Weights of a small GPT-style language model, trained from scratch on English Wikipedia.
Size: 8 layers, width 640, 10 heads of 64, 51.2M parameters.
Architecture: biases, untied embeddings.
Training: 600M tokens, 9715 steps.
MLP neurons of a small language model. Each row is named by its layer, matrix (up: input weights) and neuron, and shows model dimensions 416-607. Each number is 500 + 50 x the weight over its row's rms, rounded and kept within 0 to 999. Numbers have three digits each.
After each neuron's rows, "fires on" lists the tokens most often at its 100 highest values on Wikipedia text that the model never trained on.

L4.up547:532570444460532561488443481524423422449505549452528543583483463509513548462450429571466490568459547549510428446437607528499485465513429587468496521530506406451417508475409527516537491452515410551431500532575487523524388444505472512529563588527452468527493462478563525500473607463584475485561506485526541415510459501485493512509512591503480601452546510581415407541608508560405494458475478467464549480543463521407443484494517495478503437484537490439469512525475486489492529580504510473542478471455498582497539468503435602559509518555536451447407493473456467532519556611501528407
fires on: " |", "-", "est"

L4.up2492:547476472595440488533470548471534572569563542515491376521447487492562523541447583464409560393450515561514495569451523533493452464551457518507433562418527437548423531550426483483562600478486477485486412533527517535481466531505553452564446407423470543576503585542506538611548541490452510562427581510438413500482554517546465492499544357516493541470498492510593557496470537463467544503513468474463499540490402535560584454480541448486488604600495530556533458417487471466541498536413415535555533505479462534431497543511483502468489500480492462607563450480486475534494516438537519378
fires on: "\n", " of", " in", " by", "5"

L4.up641:482503488473427606476456653482507440557531499478489481513501499471499512470464447506525435419428421551538457463450506544467451508566368556439533498395497548525486543583488494496511447625489540396510472510442464530494485613472461497475460450484490502575538525519477479479481572434440535476488477516461554485466568524504519553527447549567421531452512481536520497493562478436495462466567459414479613591457451538396521468509577434564540611509440511483440449431431531420537562382531435538480477545452487592439580582487537448526553505556453464561509376520492538528491518455405513439
fires on: " of", " and", " in", " for", "ing"

L4.up2553:554629508413529381350521447511457540504539604399520621565478632447532470574499445499564516475544485476441385548577535483470573536422489497520516511508552500515579526502493460562507411439476485512513411549530521492477544494622527499502469421509509509428460443424523578537522474484453447509555498453541457489479451489498493502479482615421497478500522586556494477470515514507450458500538457460425539503494468456523414520519455490479470481465431551423438519495546475499483513638428563469516539581510547498558509562470498528523523564456539585400453542487480518549552450477447545597
fires on: ")", " to", " that", " |", " 2000"

L4.up706:377493442499550557395534494469520532425518483506427535436485352480543429543470408536409537435475505471474505443420462508519553511405446494480568585477504507525483581441481514459496490469475485550565513553422490520518576563524469518428414508547497515482520443545466454428519447536561551463581509513535539439528536532431498542479494438450550482506549468431511517592551554491431514595606473441505540551534465489528499499505568464560481506385624544530460486532496505514589494559471433452569511493516668553479481570543522583551563537472474480597613539494456456472413562527576511433
fires on: " of", " over", "ian", "al", " a"

L4.up58:523499476507453386544487539480535456652499557555442552583458453543480575424510519511532576556513400497515494426589531492508513501532543488576582624532496506437457486453444508505480412468394402549537569523465445514407450451530528554570491463547476560528416521532445436469515521580530487495640497478568521518456526453500554580496448560474589517545606642496423551510449457504483558483462448460480582392479583519453485557457530424529579554498535508525418440457511470517446484491527463548468454554595556495582506501580459590430483489530495496477544554535486543569513553522488512457
fires on: " |", " of"

L4.up927:534422486484458477553500520521411488459544429531460457544491566388516488434499436523551497525437529526501514583467525500493598487529607512492464504497471446494483394583474488488480579504501480471545496598459500488358487494509455479508541516486512529512442519462539505430470544507530558428510452472531489429525459508483540451505427437490519529568519485508485460485394367527463573573482450521433444392550520406624454540503433574525625494486507505586487489519488505614511519494405515453536455435459561452436497498451455577549483484636473559474528621485524513594547546483439453518
fires on: " |", " by", "|---|---|---|---|---|"

L4.up2131:492510496479456558592449548560500476529540520555544420550445500546535447481549475503449408473511480478485427478446522453570588450476534551460417428570523428488518531490476448454512464642542481475535542481515425544444522509546523469529475515467514616473510523465406427558479450462532488472473482464504577453449453504428571411598412528504489473526514459480551523515493560534465474529516418449511465478462486499419579558447532507442521528436487560437589435473544498525497500535489598497419557504499488599517522529440527494554490522549508487519514408545401551523572479470459421459
fires on: " |", " 0", " Label:", " 100", "ai"

L4.up1407:514571495469515492553505422506469467496530489523500502424524561454620543501442504569456468482424487495405506461480542465420527516491508431562468443633501390539435484488508403512526517486496448524474487577566468455471480503460495473572617506497541511521440482432471508556495545468476463525387517570602476512502424508372587430475556546516497561535444546487518480486553545503550539522495524511459448448451456483465481638508427559473429539476443471464450520495547456472491481432556479566503393421534498493490389416549492517515517503502460511474475529543472499419437503518439623482
fires on: " and", " Port", "\n", " f"

L4.up1040:469429421551467484472491537512517485535485468607511447540557487392636503620481452530588476499452572484569477461498434528510518516501483493463462435537594505475495445491445477435545434522508502430538479561583473561549389550496508495432481475558554421541476517449541509505512638514462539406564578517570535457473487432518524491492558459480565485477452439444611451442455519541510544442466491563508451507551500512607477522457502489540489583445553560427537513505510484423548638490506462440502500416395537561467515446431535533609443560468508516472473549464454500477517418499553471477
fires on: " that", " he", " ===", " she", " a", " =="

L4.up996:424449534538446580402457481464503448565473513471436537421516444533474588468498538501531596398538538503399450484472507512447484408502498492504559506470515443519480499519417440484560508427584394474391511457439567622565524510605549484531504426476482529513426552536525572555444526576523599436455460502514498427524543541474521480532500488463461523422492637494461489478476607591529542418563559534472555611477508485433404503569385545483544379545550526585474495518490571476503486488521511511420569480441447418512506483471514546423564530479467436496502506468548519497482503507462429478
fires on: " K", "K", ".", " k", " and", ","

L4.up588:492503568593391510537496565506479534445489521493493517533495499462457588582469557564502449509431581544431530506465484506526492433513518544493537570482428538507431466426437517553536582472592542495458576498457564508525493498473547554488471559460439517464468494546596543460522474486357504486481447486450451523514549466522573512508547495540463614520435560537576589530582552576552392570452495519619480472443463506516419549443439461547469477466437524538552565482484411428505496503402450462460489507509498495513553474477497510426466523444431481507533395592497540466469491459568515444
fires on: " M", " H", " O", " P", " A"

L4.up2507:511563555435517454536343491426498419563528480501544529468520496514555531528435478475524414533526483489478511461484538468577532546466399624456353519542504430524440561587435513478511459479503481500519451547525417453472430438507485518522565409515421431475491545503591522524569463452471432531479485465514497558449475524520504449566521560495461514493585598527360535443484422562494459406456514562589487442528567487521488447581616530502522480568480472517524515571497445428537525566516475471504519473594451530447468461589452516515501676592513484467557493505521550498477577384459475530
fires on: " |", ";"

L4.up616:457517564470481524488473519479534546465511487491522451526477488464438530567514512530520536548569570473449522515465475448519562482508472499521489653482612493418573545541571454494474449417486543542527553509536506491528496587574499439538576444532488581478489496417532551543538492472550440402576483492532518624607439433478448531407518478500497512538514475504482592427458561541402427523451334459558478524522428514523516472493549576624469554516547457536519433515577484404529493500502535452507467449457534523459562579493421462515500529501503500508454422524391470526441460514498537485
fires on: " |", "ul", "ai", "un", ";"

L4.up888:437515455519509539502475527552583507516465516437527562487552522511481525529503495527386540425497570516499529450585521532520446555568380520474494572413546566474513528517544487643515449488496489518497472489392612473564538380513483452431504513482507385525458543505507520492518549490437495555517396423461417402409504532469511504501540620535432454478510533465364525493451512574514498461535539452449471458490630491559438473476471482484511531587467403512506558550608506610440549437530448454437494518489556464485563493464539465439580467529553441499533506456478545500464447621468533478
fires on: "\n", " and", " where", ".", " +"

L4.up1370:468474504424479564530504339538570592572496462446526489514454491558583506545512554458521403386580510465563423404458516545499438509517491460379598440594534482589522462474442548490540564456480493545554419518496535599495551355586401508574478520456542495565382553457478527521593565553567496542431473506563514459484482477480409509597463426540529526468545479458439434447475504463505543444488575472541440490513405505594569489373537487458496595531511501458448509485509476541582505464580491497559553469496504493568478511553531512529474535426520558527496507513449570556532500507508560464
fires on: " he", " she", " to", " it", "It", "\n"

L4.up712:520482482477611436595503503476542500533462457473493539513542507506535440541493519575417466355476542571534538486484482486590467491484576454448480523437492503458506531439522528578519635499532530473476520525568584492558386538515533407530485428424429555507518526470447509587502613431501503594523501550466440514452521437540434573494443477450419504553492460529402410518575486496470539560480510591474449548503450538442513505519539526534440473523500512475537504444559470514601444576594550419443472476518473592487532539474535464551402501496514524495517510525460533431558460573623451456
fires on: " |", " the"

L4.up1577:408517616566571600545503560567476471533535478475568550482548568451407421543485585432503548493568405493504511556477518469494421603455345468466508499503465438445532544478473468566504479430484576494443473528514508433579499524576449558516552459451491520558463504504435514534480501416452455410465420555496540513493532483500501543561604491471479474495523506568499416555475551519530531490464573516506518504480585506491511549416554502510401477520494486528501506559550542417432448522541553534476464405459503411480416525539493482504381452424595457599488566459515506565535519524529519520
fires on: "\n", " (", " The", "ine"

L4.up1852:521584615468488524495467582420501492425513620527535517470431519539457500537534485437438375396446469481425564495500563594567590487586437530467488536390505464483535543547521472458501468527481516558448480518466525532330477456535438477490537553543480502360535439554467563458439496533487523420491510531495453469483460533443487406390468475435583517527514478480586549491427514524444533470491475432534487508487463511472461479449560531578456503509453528480493476441480485454522441473431589479488528569483484580481436466513438481470511503574472538472491489522506474500450566534460505623
fires on: " the", " and", "iac", " &", " as"

L4.up2135:511443474495476461522571510560432569480541465531564520444462456500517525468575538483500466416459540535537487487465464443454525495549485484433502499476550599505580511559403534485522482505533510556623539527501420549538525544589466559458492438477396532556575550483485509443429477444474455499462567429551525564468462497514505532485478447576500470490544470495488507595456578460447472512531577464450510505511518416555513504525492431566486557601550466481529467474465509516512482531448425537476539459523456448500373516463498529493476433526537478425495467518420505491629448451524456505
fires on: " and", ",", "ay", "'s", "s,"

L4.up2324:459378483498484570483441430539464444641439482481542490464605443593515431622531519534541475484492576571408520408476491577486523506505476496486446503475412437415501472554487408499515432482478453461568589519481418575477523512483442508524483471499455478487550481520459457542511416429493585434492552560566482576492462437540500506454426483514552650450486516480519512522424502595531536528584549557484538494547537533435493537489524501496380496523559493488474473473516454530545603483551466590386528568414476504430408563478487512464510440597601522544552515437551490577477403459543488480
fires on: " K"

L4.up788:502595545459488584523430454540480539472559505476425502503468517407510517580459516461581503569541492489549498505479422427433555480542475437524471326436588533525511503505542384512540423505488505528473591591545491615488538434445480500629488562547506429513549506434528452442490532497466481507437525418459470495588427496457497513479507502539511462455491461446509476512437505500510420518466434510543484513485433379529534624486523496460514506460506590465554490481523530562465417410431516483454515528450517440525503531558446520458446510473516475494487588572477512546544456625498475471
fires on: " also", " is", " has", " are", " have"

L4.up119:480481497468457502428610490502527477545573564582523498474495503403637461501546455435487502449415487494381511568423505530487599390556462570523430614522445482542480506601533521525567481519487420486551467564449433557525592485451444543514495545501490542512466382504391527492525513472421459403541482540518565502450538442477570434490536550513501539374418499559576473464532534465498450488435480480448501494467517574428563547482461526558545549409496479478546525472611525492604492502591488497544491448446612526569555469594489439488536485490557525511490486483549528529518523470578509515
fires on: " H", " h", " J", " w"

L4.up1676:509540424524428505615543480522457495341478609448551428605436469385475452546536431507466527538496583511455415535442430538427552584574494607528426495434472520574563547517444423554545458436598528526347523457457531510453454450571441556512507549477536480522572488560457475524518566428502444540556588475468554482534483494450516502472523574516543489436529490553497459475469523506490450503563505536520560558480452442530501417430469580509464577411566535532476485400562491489652543469529473474474498391493547630378481517545444479488491543581445442544488555470513447509537443544494488504
fires on: "ing", " as", " m", "ate", "ed"

L4.up1573:552467522485514554520528607487470550502476508538534454463520458559448506619534513498478504476572562554472481521527530464559465488497373516504439498535480382532483432471464490496508478480491488489487470474509487551521564507461499487432591462502520518597418526531437567435529466548458482578539500557420489503502525499416534530513481420510561496488530572530517588584477449578540480465449600471555429527451441532440494462495580520517374468472616464524533451511541546379531557532615509476506472529525610489480532478556535457512496642489514546503595517504538495531530487480619496493
fires on: " H", " h", " b", "h", "H", " ft"

L4.up2341:539520504381518549444485503473467478510595557563470538543503575638459470549513524468559462510507512512434468536451512600498527469579488516512450486506593515525416526456632483562560534439486466501483452445537468572493521442465463467461473533455459536568433534524479549501429470523483589509544569566447577533538562480465513460573459426472432484560518447495439430466516530499611508568620490547496544554569502532513543503560634501492457369457544509470539525475510515435619582481600510435474415493539499535523476461460437475488535578479522493430360446516490508481488463539432491413
fires on: " of", " and", "-", "n", "\n", "er,"

L4.up2276:490513478522551535433594494562542482458506433458477483551469511531516519525429509543524463469565517549548498505441512491539556515514489478496519530567441499568507489482444569488449592488517502502484526535469462508459465450368491462443532418547522531474627368580437555497457577579532510478452541468476523534511498519463464499445501546478494462529574545515443456528553498550494499623371506617359487541512472501556500542487525531570545471568717507523492530547451564568494488429449517510528495482465549587498467516466417543486538478485507577429444464541476508420495533516534495405
fires on: " |", " ", "er"

L4.up2178:438505467547537408476499476499515569520556528522439418560459539466482474468579499555538454458488496490493441487536475575466527575504568426540504628504516483470514448624537490522513528564486488440498492401510505498458547401497546479524494476496459466561494512406489565541534382561548573401528529469559469489522560482509411595429509574501492593471553391554526564433533602506546530483422474550516499522501434544499524485385557514394534449466455530450566456543517489484486510484518465495516507387501479578597520416461457525517559506463584534447468486438456523592409497465405528530
fires on: " was", " were", " oper", " moved", " –"

L4.up2430:441467512479474571407520461465451566639562527446509489469385414546520527404465524464536490417492514562526564552496432509477526498468495482518588569575420500560436553504429450427515497591592476461433503551524413537552461515511515488522521482542447457509465488487510537498457460541573499540486477459494491499494494467520469468523419408416427397499430467479491512545508488509498622537521583526441484509470495504513450566488500371546500469548434420538495510435498477468510511485468482509510497573448564484489479459537502495488573453522472495516436447460495557543554412512473595351
fires on: " of", "ch", "]", " dist", "–", " cons"

L4.up2392:517538457486524526475511463423531588551549509531598484567516342481498587399509588453499527518431446498470464472587576471567458433514504565542480495519558477443480593525554524472521519527513527587523535463493494551541548457397582488529534501536544486431512439481519572560480546454475432511479520497492537618513534568558438541434541485421485510572458538401496473558539517495418489558491555469401550543410515523473475503589481395488484489445499509466480577513459520503415494511507434544523499527536503516466482488605523445424542472530475531463477452510491490561545518593604568489
fires on: "as", " of", "ations"

L4.up2367:518522524426489652453531486521510472541539513604525468559431585486469505501435436476492392550400524429456279532498498464563484554517518569441465510579479374547524568505481626430464470478489476535530484483477504496465483387431533437577513523498525567587474441593518523543506503411513501443442530509513489437418470471503468420506489466485449586483429531499527506467488559480494500512461453480523548524493501458507518590486569479456407613662471547501545478515472518479415523510529554472526598565557556427480467494451477574525467491493510434455552451555446408541479499605489532552
fires on: "\n", "#", " no", " Total"

L4.up1561:559522550508499547491462471516494472503494471497484494577440410498541496541456530460519438579543572574648456504476483462509408461455467499564488563494476502532499467494458462495545475473527425375622515560550517529531569493483506537482458424463502565477476477560516548529591516487465466381539481472498608532499493460581517516511473452549445505531473500403466463585512502520546568535483508512538463454543481504406497491557458536508572630436505562564511467557513534491421526483499522508419487514577518551506509398406435513564540616548528403509571543501513400534446528540460565600
fires on: " in", " for", " of", " 200", " %", " over"

L4.up536:605539575455436586533523589498465508589479497567522451556476536588517561494518544506449470445532505551640510524506563477398449467439508521429422500528500415516491452471479513583487527434602466425537532553502479495516549441553536447395451589488448521432472497612608534492538528507460538520565527475464512493421628474495457474457501514519528489573437510487447456514494561481421463563456471462466573481507534486391543454501457565534523366521534543509507458377539455431665479545489572500478453474566340536533442515413446548510488500549539487460447589587531537498462598487459478516
fires on: " |", " 1", " in"

L4.up357:423469443522468516441499489542473490564432543468508519586363509568561445547593491504481467460549494567547536525492484560485508458471466490548521440404535459539543524507573442484554482536479464441487477509477498524475621526468553428513494534521452622504491500497515400502552513433473513422605506444465468457598469430456618499520480551506391438512476383533440570398468474426416520495566460539424451570516580486499461498442471466485559446397441528530444570474523546513568492449536500529597454448467470594536541501537565540481547509490542425495474528472572486503399511515485479560
fires on: " she", " they", " was", " is", " there", " were"

L4.up1570:487564500508467459520539522465497493505493532381525629441429462579527448519497401452400480498484543536410516452491525523648455590513488504534537521651519527512499482473479555498482552394526626493553522470485526506446554455513482516562508512528518515600500569515509517588476511508474514479426400471542488503480528509463480477495442437479567448495522561483526530491539436535466439506324568532511509563516560543403433430535497505500453484489366582541420556551451548443493527566430554503483494488484453401537521337592519494547490482617525413552653498496525376605487444475506526446
fires on: " and", "rob", "r", "/"

L4.up2298:556459580514553508432477541539509512466441451492477527464455521423498518512564555399436468557529559483519598532543395510506491449522601425499469423600574454486536403474452469560402535494388578426493429540528618443555538558482416489556512454528483465495519485506462534442586583495515481499501479491424491542582534460406480490498508501548527484525527445536424444422459530524540345508442507472380402516503453453512552489411555494536489602539474581478572490579529479465470492491513447567460569480555516506555518455486470505405429494504518455459510503506462467565437475535513437522
fires on: " that", "\n", " The", " His"

L4.up1146:511474548484508388386480476539461524456486495496484464555569574505475497557492441507580544501462549527644487490492492542476569485551539412469539443545527512560529496587541419547562506403504619455546452494481537521499596518481542561522439469514530431493497565533475498486489523476452530446545503570581519497501549525473503534584383569510526639428487509465457449545455536503538455455488524521457554528566545495521525497533574478546516448425537527479506504483527508630491426468491485499527406562490542464461478482559396554420479474503503528617496502576469523454580497508472489494
fires on: " |", " of"

L4.up385:488454496501533455453637535538483541455493479507528486512528586521489455503508487473483473524406517461462625595420499497544450465457450639504453543469525491465483473455494451464500484499439489499558490500514447554443489511469570416509477550507498504518530525494526473365488458485539545520387535420487534441487560543621499608451526491490498548510603525503355507475507526572492577479471529495636401595479452406440469569455527511542543537596475429379606491433502507479342511419574538525456505455581439499511487535459629467552540482597461466507484531553475362478388449516480471459
fires on: " se", " Se", "se", "we"

L4.up182:495488530375505588575421487492564505530432501511543468510434482534488502479533513536480428611434513463485489481431516488474482528452577502495522524524541405425590446528581451511497485629523510525485544528481560528550565543583500510512462495507475577542517426502512541452489485575427533515516553525434487482613464594517570448496538525457339527466497477571383535514527416523485471466516453451510497514536578478479483418466502387507546500565496528496497523489526531477642525483447476504550516485450545550492606548379506538492432428494430437490538511496456492530479478508479524540
fires on: " |", " his", " ("

L4.up1480:517566524527552500487554552447573435603522514413538521464427553456576457557537502559411499361571451527467516452561465557505492503573496462525510523522432368524450511546451435458531592535555551612493523553420545513477463459586534562532510464459495424541445418546506591516540474422527506443543453530493595462548489471502504477429491489387489544572502520470487455491587470427467596625484474500521527482487510426514437488532465450507444441579504515514495506496569446550450542503515565476537549510553533511481480531489544518489571523487455384529498581531541526495470570590509474382
fires on: " and", " Ed", "t", "E"

L4.up793:501450432552528555486515482474547572497475420478513409570439553499499520487475450490472484525522491522510547491598426433461520513479406429451470444536543475464539507441452496411654473623487597564520331494553525579529448434566473550535571526493464457536484508481476589510578548481484536511430499583512444483477486520408541438488444566410493497462520458477444542508494513480585464459486471508526458518440513453554418562444422495563532526524550581443469580549560557474528528451467431567516553511450514529503474490433552461463514505441483461433587504452509502510489504437539599459
fires on: " |", " (", " is"

L4.up2531:440509545546511568411489552458477520599456458550588570548609424533496489572474438519550462492460546538471500539496456478494610574501497606447558449427510510441468445453459500472502406538452413624527474485389522478396425452445510535631529504425508561511358441594467465493424600413466498513491526534455480466518555517500507517511468488476502527555525473483549496491525512592562526468560510463567532487453528504511500507515534538545503418536502472453475444516497521553559605443569428475450470385386516495482497515578487502502590510434592570449504458521480420525542502438514394530
fires on: " to", "\n ", " as", ",", " with", "ing,"

L4.up52:469453448540512508468531505590506478489418501495489492453551463412484558488417583523562459514506505437439584513550469460548601422462495488525413488528498476481458517511463467489478508566594439596451532493441480547481486515549493507554476511465557573462525429566483383525537489577459454525493527501518493416429480423477530426559497456482453462496523502526552597607505493565495573518491379483614482447551509462440481495445474428421438476428443503519472496545538516475312524604497528491515515458482451521482527451489520521550486529482530423615491473501484475527500535460403433397
fires on: "l", " to", " of", "um", " in", "ac"

L4.up2125:482479545477546498557541518506519513466500556524534531396578453561431554385559479588453516555497448442497579450520525438515493506553489627480495577460505514481475457529536533549538502459390508577551423552489550522549487457607523448443492587545552520502492484528451460548556500534429636482537504513494567558479410501407447536488543617478435638511375513444556523595432531555524477501460547565507486488510492507515494563566505509526452491454533503517475543545538482547600460535487489487478497600415524499482470590515532496478501477456475523468484527426518551597517563455512491587
fires on: "\n", "\""

L4.up1583:533516436503481491531514570497545461454480451547568378473469445497558454479454465513460525538589512502484449553422502518485464531441438383516574483499536480524541553448491510495648477533461504544603526488537476597493471479476509516613572484443445533506526458462525474585499528490488540486469441495498483437459472447485482501446530525519390569509601470542461412418565407585507581616518460487402551420426449491561414489533589561482479584422432475531474492448509464451424557543572440499467541502531518506448473470659513461478521443476534492498449460450520386495557502541431552477
fires on: " d", " for", " as", " of", " the", ")"

L4.up618:494493551539491541455525513359547449540577477467508450471531558539410509562561479640455578414494573462459525506606537539499547487519520527681564603461561491467490534418552460445517489496503501455515527560455508509452515401477424469385423533556500494445485497573474449461548462564564490511516495501493417575534486459474531463420487514541438522574514540519495447529478510528487522521514434470485586458443485497533527503522501550428511484420447470513544536549516563375400416544452480467515503525484421497477502455535467578613504416579458455557486585457547457520500533412492422501
fires on: " and", ",", " the", "ctions"

L4.up1610:555492583504524534560483528543524488597569459536558512541546570573494465506432461518460435541470536544499628494549470517545441524494504409493535580525413434531452439449454485582504516461537561408470485500506519537504486490474504532475481486464474497571432498471391554476561483533517545506572498462530469583580561533517428541475468501492454603526482441627548523471494558476613355489427535524508489454539413556546520537541521527503472484529484469490529374521450459501571478415509526525430493548413441512487484503466582475490563441461426505492470483559475573555519503488486516490
fires on: " a", " A"

L4.up1979:580522564577474552430487568458516576490501482505549497480613496494406503442417539576499514510387499595466486511516454478506526471511450602430481455364575502436461475545478464423542545473452438468475467450443410563592540438533499538532604468483449480420517483441460444530418441490444504503553522529534470473505476487466562495485497506558475535461488489449487467510540563528484536401559468525435426623482507452532546538444433522471474517502548519467511412469438517509550565468479511548501442483465505492532499464471566569340507453528534493499407490457530426441504493516467487479
fires on: " and", " Award", ",", "ulation", "=="

L4.up1895:540412383450468481538457508474522481564578548516472567558493520555490560496418503506484551452629457556618514550520471485547494611528488495542468591462485509498416488476485504497367556520468500446617641539571505491546408454428484480518515474536474343535476485551503506551450489494463435509539525501550431466432498446524540446459468502491530510547520472480464449529540451522574475535502548476465467463511516609499467486536427472564566452532529392498489495609517548460514468497571493446484545499504446541541501523431559501535499489558487518486550380589555518530593594559492563470
fires on: "\n", " Sh", "===", " the", " of"

L4.up2237:505456490416521494604494586519490476501578467514533558531351507468481537582465433433485548441420388491520572615536537457477500491497572543472504462563336581525496509551537448504612566470581494475544622533529495484530640491453496520375502610447513527455529479506532480519434457455513486494614469470501441495524456424475512463479518494532515600510435593501476465510465509507449462424549558525505545488506469466503532545492576486447492541534519474492629512520540486528516540392525507496472537475434524432519527514492433522577528389505455551577476438495507565559559560565453464516
fires on: " |", " to", "(", ";", ".", "==="

L4.up2275:490545494551494459460554519526551472564497491538574435513420472513468400462505465609469435555487506540454436495448527434431495503528534470459447519501534569495551474623467492613522583505553465553497610577395459569483528478553519441557386472489523507552514492485512546460453562487521469514527590502550479427510533512570566461438511467458505490477498482429538405459472561607537452567563484551588517559488490521536456479468610533505546490506520496466544523500512546479521569481490442424378475507467612517527597462423504527487462475526461506533509405554465400587582391457561515469
fires on: " |", "\n     ", " =", ">"

L4.up2247:479533430512446531447428484440557549452593476541597482468467484529482440486554480591338498421539536525458472486468490505513522517505561416577516513462565504548527468508487486471476484557454490458394496559530614465572456473546517474641436606486466453576546470458493412471435522536472508506518594557564417454402493503502517450502527542535472431511546482546585526478473472485494525530609462479545553484473432530474463501441436518504500472443578515469481478603517518463491470551545488545490440543482541616539519498617492490512446499432515464545494523571553494521500453511501548479
fires on: "ed", " the", " as", " be", ":", "="

L4.up1153:538458508503464518550502553552449525562489462568509479481509572548388504498510491471507450497603521484547619561518478513579463562489426501482472438503534582463483524442426499558532474477518449455492516585557494561407420469504525585561517477527478516447501462345473470604472596574455484527570575429452577550504499491624529462528466418423448479533556557565436575423505597551498516596542530500466466449521437540470525533463430546469598526610452505439530515504528439449508510492510476386446487500514505515509456540508488542447436468545548546392494515481532549455538513454515574585
fires on: " the", " a", "{", "D"

L4.up2421:474545526515474480488478424615506575500460472628469497550582511451475534492476555557473547542375482504479499501569438451465423495456549435482431469510435464527473486503597464573554536557555547400491551484475468468582527489452573465495453392512382557563463553507559439604365552543598429499574406489504523485329553495404514465480506460485504547473445477525557389525435570573529408504476414487472531556590461452427511560493509487486407440532544487480525654515433554514519508495499474440567537448506476485464526460494545442448456582413460549466510488490424434552487488492557572475
fires on: " |", " Blues", "\"", "od", "|"

L4.up290:527491517460595520446464509490513479543501511471574522530534559492470521502560406371481572458448482549502584446458463541536507612522403507486455529436461485493532539490413540496485428499504480501491470490469517534451457493524555488501547475465524495491429513490611498483498421546511517478511494542508543491521504551529438504463343553460446557528513500474575489496573564467473515502505492384540499459603443404480532631475475517491458536466515479468553443543519514530493558623478512520547466457465430513571499559470511520510543476550409503484520503462515547523557423562418508449
fires on: " to", " |"

L4.up1680:428493518526550582492532475525525480474457512475571463487477586551495414484473580504457453554478498544438517516478464393464504545535453520570509520423463440500542537491545430469479504502503464526534620533512542389568483456465537460456524475470595487515511504502512445471482526418532512486548477481462508500573533471581524445576513441467437426527519516488460490386476441468431504470492537449546568426532605482510505484545524518495529499446583534578507470520451455547432532457489466514529525477544473558528512458494591607515485496518390430556422540543532476628483543501584466507
fires on: " Car", " car", " Par", " Bar", "ar"

L4.up2132:564568551533504407559540491567532525537398440514438429468492454454476490530445507457507536561392603517482526530554461461502471494489526458566515443506520454489483515495496571439598485452493469601484532424395452519502474414410541471489550446500430478460509423537463512546654496442510470481558542528555556548501510532584472467506542519513400487481535399542414505575470493494468594456369530522486528458507556510579504467458508515522379511494477545485533460549503534427428517504550487539486471490568501485496551431538444523496601447483538522465432477546502457525540472466536407509
fires on: " |", " with", " of"

L4.up122:493523518507507563452498483398471451577491502534557480522477518569484565557467463473504570459547450559456486528520452553571604543522484484497524367579497546620449420529517560472491440493504497500457519516504547558492532443458466496579473467478585550495504479506455551591424473497446412470495493437561486512474541502441488476573468477454538602486560604587445574476447519454569376374503494446458503515521528619470474527412596476487489559485409522437480517509505548470566536501509534521425527508471523515576478469498534543443517449411413576603497485491491472540511585496438480518
fires on: " H", " he", " h"

L4.up94:611632483463505582481596600491536569606558485541508544510470569535485521579459538497518440413448552455482486479477516446491447477493416408438570563514499451574505485503545463476490541478470508500422516467406493533589502503372540481513581536573418523531492566591472535458535564440431445446559531509491514507570468498474561466488452465580504541468484541519448446515427532527537466532471463457486513501480449493541459512438440504525450539501460445494455539428520507470585490486489499483458477471507401508608550515484409474554477465472449512488544524572517499496544512505472506558
fires on: " H", " B", "\n"